From a checkpoint of a small transformer trained on Wikipedia.
Size: 24 layers, width 320, MLP 832 SwiGLU, vocabulary 8192, 29.2M parameters.
Training: a variant of Muon for these matrices, 560M tokens, 8687 steps.
MLP neurons of a small language model. Each row is named by its layer, matrix (down: output weights) and neuron, and shows model dimensions 160-287. Each number is 128 + 24 x the weight over its row's rms, rounded and kept within 0 to 255. Numbers have three digits each. A neuron's up and down rows have the sign that makes its largest values positive.
A block is one neuron, or neurons of one layer that tend to fire together. After each block is what it responds to, as a language model described it from the Wikipedia text at the highest values.

L7.down398:117090145179144121151119107170109124123123127099151113162108083106109092139105109140156131113103155157158129115128138190116126124108145132079111118125143129111144172113119131139121102189110136137135107132139114152097123118141124072145120138162098170113137128131141155161151107148122121134119089138138141129089106105145134128093094157152186108092143154128078124109149093150170124078135
Citation publisher punctuation. Punctuation and words in bibliographic or discography entries, especially the colon after a city before a publisher (New York:), plus published, journal, edition.

L7.down666:120112137154135103148103125129119113182108118157141107124109120179090170140165137141121109113114101178104145086121070135171123126120107124143127141150145118138160130164100087130095102119130083114117109120175120134086139114174144135140065148149127123165107149072142126100121145115127155161108120147073121101176088133127117104156158130128095127073140156110101099116137127115144116151106
Copula "be" forms. Forms of the verb be right after a subject or modal, such as was, is, were, been, 'm, 're, plus became and remain.

L14.down280:115118091130107150130088128130175092102117099132182130110125139123132118113147144119097139196199121142098157109131172114125134147118117069093143159141144158157158156106110120155076120127157144117124121095128121124111140141140198106117111143154140137106161154160150155154156113122103112108092146141132097123164139144156127161140135083140099113101092147111128141124147119096133111096143
L14.down442:133126179139071117104081097166136118154150178136094139144146115103132108134149179195159115129125143150166144100109131121109106094126136109160116132143141123152178111107147115113153140123115103124136132077096181119141126126111155173110132116070078124129127104147161094126127146139137095108128103085134131102142142161155136126108111135167142130142135117129109136153100101088156177113117
L14.down462:127131089152129168174187097151131138141151162097114113143126157137131115103146126120094111096082147120124128133124115135159124137110147129135128116106113089057111129113117131131084095125108069129099098144126124152176111107131123136080133135129090124144164171125130106149113163122130110162159145093092151151148151141100157099148157126116126118092137149099135130129165147138105097129154
L14.down486:099127120111126082167116144165122116147147165169140127093144104142166116128101106123126109125162156092093118097123127107054123095085149147128174101114053116140140138127106119155109157148119174099139147108123153132135098155149111140117152112133126109128112119161124110143198080116170140130086100078103104145137171141112142147116147107159117154121108115117116130112111144119118112135100
L14.down522:104135093157124123164097129161146086130149097138105117153097085140175113122117129113105090114129142128077153159146153107153087175121129097102174088130175098159144124105109130106092057183132141133150119133118129099121150171090140122123136131111155135092100134142122140126134132134114128137151095098126157144123179126131162108152131126109139111112130125103112108153149128114125141115143
L14.down545:139142157123097094139191128112158131093095096118139136128134119160118170121106145190119116129133115126152090109118119111132128129121116134139111096150126076185127142139134112155125144118123165172130142134105133138143162078128114171132124107150168082108154130108142177150150108117141130127157168166113173096162143122145139121189156141178105115143174164111094100129121138098095105132151
L14.down745:136148155156125136129108137092115114124122133156100114099115115146128135137123094108161159144142082185108122133123113131118128110145153143104096189131133082140114105100144143133144156111165108128156145066121128121091114112100135094087132115111110120105168134127124103141139122095138096113148133130142117136124105131120106120138153160086123145160079136125133109131108157108130160127151
L14.down802:122142108080107117116133105089125143144120121108132138109103108171137124135122133137144144080114093112138116105131084125111162109150162106138118138111113125150105139090128125129150147122124158115140104099156129169149125102154149120135090119100153139120102127118108093114163121095108150161118118103133075152118099120099113190166128153140121150119132164161158141126147109120129137078104
Before a numeric value. Tokens right before a number is due: pipe cells in sports standings tables (after wins/draws), and measure words like elevation, height, capacity.

L14.down15:108117122151152122132120113114141103149163099101088127116205142131146125128110155123115175120160135115111126116131119128133131161132139134118125157131116152150117106146124128120094117136121109125120136138149067122163134146103154184158138097113141104092139137093120168147144076159141091110126145134154123147111133142108159149145178133132148126157136120119116135136177133138109138150103
L14.down17:131129121137089144102088092160128121128128131126098179143140138122128127160135097083130128119119186130133140139150149075118119158126117117130126149136163138110162128152148135163153134118154119090121131147145126095119131112127127057111124131095116103141150131143119144148179119132147117184114139128108096134140121120102109171105060053151121116108099128093140092141143106095134150170185
L14.down308:153104147114095100164128133091139152142154133119119146135122085096129122135103120170140167158141168132127134108155155123145127110139140145106139151110125096122162150165132131135096119121137126181116128121171151122105129116154163170138114132115161145150104123152152145135154148109099112091126134088117170129082134102155141104104129152130105124157128136115177094161093108137129131114135
L14.down395:145157104079090108154121116099110135118120116130136130162111170117174082108122116115121097129147101106118109120102149109123121113085103111122103086145164093117126110103136127077101134176122098126147075131104114086109125139099125125104089085165132155138135143149114113167118130096107119142146126122139131127100121144153142121104099118083150128111147138126111140173136138100137162121135
L14.down440:150139129151144121122146125131107139157151137113124139115162176103117112099144119150151123169111113153149115122127108111151145154115117094085131113118150141141136141144109133085147123061110099110160112119121105108122134117144094115170080135102162158137171135108113128172142109094143125118062123100141102174143136139108127117142162140155125134141161130137110118094127099128140140154135
L14.down613:099138136145130090087085121118113110181114129119135126154125145117180073130084106108104142112152127133130111110119137135126162104172110123101079128125123136086141101157155140119124143083137088120110121137144127164159116105115092132104141138136122114103133128065123086091086128148138130103118107171097157141110108105094133107105121184144127148092105121110168121133151194110124116162144
L14.down798:134098106128118157165120107114143161122093112156120134180135112123144112134118143145129094134138138098135136118151097103089113099127120126141153160110133126153112100161118126186091142123103146135140149110112152128110147132107136152137159110132125120142135153133143126092136168159151142138099097172122091129126130093061114163126169151090138148110163147087126090075117097111121144107155
L14.down806:116149111111169122147160140124130093129136147193141106119140091089128150148118085109106141108114164148140132100120140149113161108100182151119064119105133143130115142153144114116101136123125118173118143102118140099153135167076109099154132117123128131137167121157134153128151149123143118121144064139107179130112156142132139070098138120126116176168140131116165113151157105129121136135146
Inside publication/organization names. Tokens partway through multi-word proper names of publications and institutions, such as Entertainment Weekly, The Quietus, New York Film Critics Circle, Nintendo.

L14.down244:095138100101118109124165114162119112129121115141126108120094132165136120148129113138148168110141120168080139139143165099093136112131128099085106126139145103122137174106085158107144132104161108117164185109154144132126144103150115103127133148095142148134126101103106148156128186136128163154098125185103131093166159167109097107100089153130077145149145105080132172136135117105065105076130
L14.down298:139140104132117091114159124106154145165123155112146120142121155138136114140102110155110118139129120138143140139120153141125123111120127168120165121141133123114094122088148131103071091145089103136126096089166075126155184139115119157109115142168085175121141142128137144113099131107151113170136134124132141068135149171112092132132141094101121152114160086122148154117160076143137113133143
L14.down320:122122129111147107161145113175124105100158128136140137117123167136120176148161133127098164117106083150131107183109099163108110148171119113138142124130118093122128152085144153086095144108136131136082148143120094116117131124123140121147122136133136184131126136120076152099098135162141133138149116135119157100141126154113101119132155140103127108108119123124126111134125113076128091118121
L14.down367:119139080125083150130109118141096148128130129152138118096080132128164158111125106134100116128100104110146123121113151117112161130133167111174145107132153173135126161135117151084144100090152128089094140145168100114097104147177131154133127097081150152159149159139152125117155127104139129138109161171118123166157163127131098109127112145165132114133139104117134114140152116133104181103105
L14.down514:204104103131112171135092124153080120107146121136143096102165096137150100105114127087119110150109097146163108121140156144161173122132140130128112120121138122147108091111067120157147143090146113162100143117109122149109098151153077159102120105134102131123167117077097096149128108099077117124153082153151143118101167093100088131153142138110120129096106126138104155156130107125161124101094
L14.down532:098113109125138145117144124150138121140144110135119131129127134165097176140117106136133111119142117143069161122120118120115202137131120074109081154129138115133127113119108124119095166123192113197134110107129117130091167108138154095111061139116137124136149153121149134057125152162097102119136175114142162108145122101129169158138111109167139146111114152124160132098150143106178119090175
L14.down533:117114092127118112118153137137121114163097178113090142133114156105138155110089097140153148123128130132142111116133119151176119121189115157144137131073155134156128141148090102120099133130069127154082138098113088123128149143136102131114141137141129157128149160144124165126111136152108074175116161121151110123111117097145155170135119139141071154144134125149085079141151125151143153130120
L14.down599:118075144144124075098122131104150154134149155127094092106169129180139160139114119084158104098138119175115121114113112175155131115155127088169108155172114112157154139160127164089145102121151125123140125140207133102090159095102123140179156122172124134125160095138159120142132149120112152138100104125145123157131118124106150098154162162150078147151139144122090102110100101110120161159134
Copula and linking verbs. Forms of be and linking verbs after a subject or modal, such as were, was, are, be, plus include, including and become.

L5.down62:134139118152131176120094135171160118154197081158130137107133120141110137149117114100100145163117092109139178118114129129143129101138130114104161133150143116141158143152110110104109110086119155148112084098082146121161126104155101146142094098077095151123113141109137155121130122127141161091155128142137140121145123126118127126105171114152109102141122194107150094129122128121138126148104
L5.down88:135148083153145113149137122110153112072154132107131137151100155109121101129120100070110130139134123156133093172136159146134148137131165133141189093130118122108157142124157146129132087087149172132102142128122176168126048098144118158118150123136108155128091130119141170156158150138093085120132158192122152106120078099149133092124120117137138121122148130107149104121142121140133076119122
L5.down197:168139114107137133174100151160104150109104159125104131122168116115159127133107130139089121135082111137097165141143153136174114131105106124109120134141151109176077156117157117110167109146109092109064135111127179113109128113077112122143087170149164091142114126146119111104125132112136135130099144096114120123129127095133143115184136100189105104193103151091108094135145135132075118095148
L5.down229:156114131156141134153134144143143115117134159102081121140144108146188137135103126144094094132091126117088103136123124119087130143152128087119134139142120100142092113140126092151135108130106137155122144078131094139149132101177114108114133148169092119141160172167151142113174110123114178148114116144119119109139146108129076115108162077159091100130136155126160169118126098129139114153116
L5.down266:130123136118143168154097132160136116145131153114132124124115143144128104164147137170102084136139114148148098132139146144156139116105127127135132130100157098106148131124110100091163080160135147121150139148150155134118121148130088137130101117118124121161105120149072131142137148089144157126124155124120102163111120107145105163108125157166119106122136140142135099124121128129152156116100
L5.down495:105068086116128148141129108148082143143134134092112086116150113116139122152103100115120125137115147156113142183141135134123204115131104110105143130147099065152149149130156141147117155121139133128164124158147137136086087146127126082136196112101146152125111097122122128131115141133145110167123118133135149117144106134156130080094136128129113106130100115134126121142152107141120132140104
L5.down669:130097129111120101094133148096140103123146121150094139111163100135116108147149143116093160139143070104108063162137163174121139176113105154118143157124095124137141099120130117104091107149118137138117086113098137066106109123106143101151170166086129132124092130082138136131099113158147115115107147121111101123145090120165156162137097101140144111132092119134160093150117132112138114190120
L5.down770:134102135159164146123103142105148117128105109130145130093133150133113112123131128130140128123118110127137177128128142123171123115111102169136118100135158109151115134176155127095116137194172089143114128109133145110136101110114177141145122077168098111116121118110113114107108173188121088143107116104138143102097126167106139129135151132151112171128121100095129138126101077137144141092119
Clause-linking connectives. Words opening a new clause or list after a noun phrase or comma, mainly where, with, which, including, such as, as well.

L14.down28:142156136151136098138112106093079124139117158102132099135119123113115163144122125126193111113116110164107127114150123105125149102114138138086141129134112129110114116099111165177140135145131108154149149151188142105133148154106116167129110158157136115155172176116135144106155136100157120108126103080151116110098105163113119139126128102165127075122101115119119100125081126100127142129101
L14.down192:161115112131069166147146145147108139108108135153130144113122123124107141163145137120159109162154141101104131160129118118158122123121100139111153081147137134145143166142133142069116082102138088133112143102164128126085110094139150115138101112131155099112143145181101100117124127132136145136137115137092085146159117125106134099154080173136151125144155104135136107079078135147133128122146
L14.down210:119100118122166143127158129125125115117151086145142106146106107162127100173100142178065135130116108154109160134144089086129104126146156134155099160098124127135143119113124126157135122122124150098135121111141099139121130119136069121112089104178126140150155159098116141106109148118144171120137123119121165126158165142141169136092143101136151165088115115143125110098109126123140159119108
L14.down316:148150077124129181123146152104129109132181165130139154175134151128128155180115165132190096181090086123140123106094144120108104129130134154097133138133160171111124109096095119146112118156133138129132125158138142159143126117109136144106123135131163144102122139157132112097120101150124122116113134172097158114080112144177165106115146096157113134100107106089157158123100122108149090154099
L14.down341:155110180143137144101125126134148104148137132143147152148128155163126150112098089123135142166130131072156129120138111164124137121103098101153160145100150091142121090110105155116131158123144134092148146111078148155117106157138181104116163164137155096114133147130178105098123111109159158133162117100125141143099145119145163114133163152134098095088148124104131145129072150103147140072138
L14.down697:147151171148118154103134123120103147103103143126108127154086140135137105127128160111137098186128126091140141162151114137151156113092142149110140128116100082174125101122142167137124105161108155145099161123136133122109093115134144129136147143126132083103129160142116114077149117188151120119135125127078151153157148126118165105124143115128140157099126123096146138164152153090120109100103
L14.down721:116138137087134132123119140189119115108181148154110073110148143129133109111119133123150134136123153116115147139134108166154139127171140127155098121100123122150126146132148140116137061113082155095087120156112115111123148126130138158119107127082130145077135127158137135126129144119118178097154143116101103092100121118143104109144156148142166117149116113139125126137100154071140105146100
L14.down723:127153135132156140136161125145129115147139104144153105103114185126133129095124168107168162137118107133120130115138109090213145093098131138121120123121128127135159111161116114141087090131126141099181151138102116182119103137137121110111125138155117129126142116088160082138094104124105091141135125168158118126103135113120125140123146134132131114119095098124139138145114145144133137156111
Determiner after temporal preposition. Mostly "the"/"The" opening a noun phrase right after a preposition, especially time phrases like during the war, during the reign, in the final.

L7.down576:147160117093169119137106141147088140113105166119118112144138137165134151117126145136116127124096102112158139101126119119170108117092127126125136130169120140095089114156130098172120084121101140130149140122107140129106119108127126096138119153177121178120149099098125147106135113134099209156147148086098136114122080145144107129092125145145163124109145142124130083113115127144155145140130
Clause-linking conjunctions. Conjunctions and commas that join a finished clause to the next one in narrative prose, such as and, but, when, so, plus years or commas closing an opening date phrase ("In July 2025,").

L14.down14:117127138166110143108139136137132145145127148111124143131166098093107093147174145113106152128111141165097105137107090116144124115128160140125089128123122098121164127170176111142162105107157131153128168060100131112158154116099127143110139141190173126106146116119143112089099146136129125143110160154150167127136143103169130090126135148077149125112156168167128145103117180131169124172092
L14.down36:078153112155168119106107124109113118140141152139121119191108134143092159147169170104083177146052157136140135107171161153130103128136110110132141144144138114113095139122132130087130111106211154123126119124131115119129167094158123110109164133091133114154131129145111163140132149152161137131093116109117155120147118108171121127140119097110133109112139135116184122120154104113138170114110
L14.down300:097128122142128104111164122108149127088068115116137110103112139148131134121117170125163118157153174129157094148103115110139126126145097114130160110138152083060130154171130151102163084135130122135093161128101122080112134158115113111123144098122123166117178122140097111159103117163120115088111124174150131095104131114116142105130097108130077157121113122137145141147112124145122138161153
L14.down315:148129070170130095142153168138087098107091097094115121116151123142077125122129159155124116130138135122149115151121123145112103092108119166129189124101149155121132115152146108105102104168114129098154108160118129136124146121112115088127127138176141114146129067130091121142137140155143167179127118129105123141109122099136142146142131121144153117107110111128090139136122121128140121195099
L14.down394:156103164086141097132136112069145155141144113139092150114137159113124134098107170112152141100118088119112123148099145132119165127125101127101141138175157090166154137114086157125097126135126125106104141123133091131138138085123175134133165130175151123108116132172101130115144132145145163131086126129129165113143144127097086087108144120124101117121101127087195155127106144138111142136109
L14.down556:138148108163150102147159113151135192100077141097155107104103126202107113123106105159143138128076134141130115147141101160123137161128124130103146056134118203123129133108117107135119123088134109150109123135102146119134117113134090128123103155136132135113110149109136171136130128139144132170159151106134115109155077105123132150146075113156125133116139121084084097140124119117148131144136
L14.down618:122091164134137141106143141131143140102073167080150122102099136128097101153136084156201114122162105156111132071135087133175152169151111160174117132102153143141106108100154155128139166152093171153071110121142113106094135141119075124143115119086138116114129139130094147115149101148107139167158142121112102087113106105106131110146112160113148119134134109178142117140136101116138128128120
L14.down760:091130185108114138118144157150145115116091102160104130119115149130100121127096110032123142115135139144153114113141090102159151100121115130126124106124109131106108108113132111152142129140129099148131141155099163175110160121151132139118132115088128104127114152099115117118163150143134206127122078127117129100130107167118135121129170119146104094099133171110149117142103106155116112116162
Mid-phrase coordinating conjunctions. Conjunctions linking two adjectives or verbs under one subject or noun ("shy and quiet", "recognizes and supports"), plus "but", "who", "which" continuing a clause.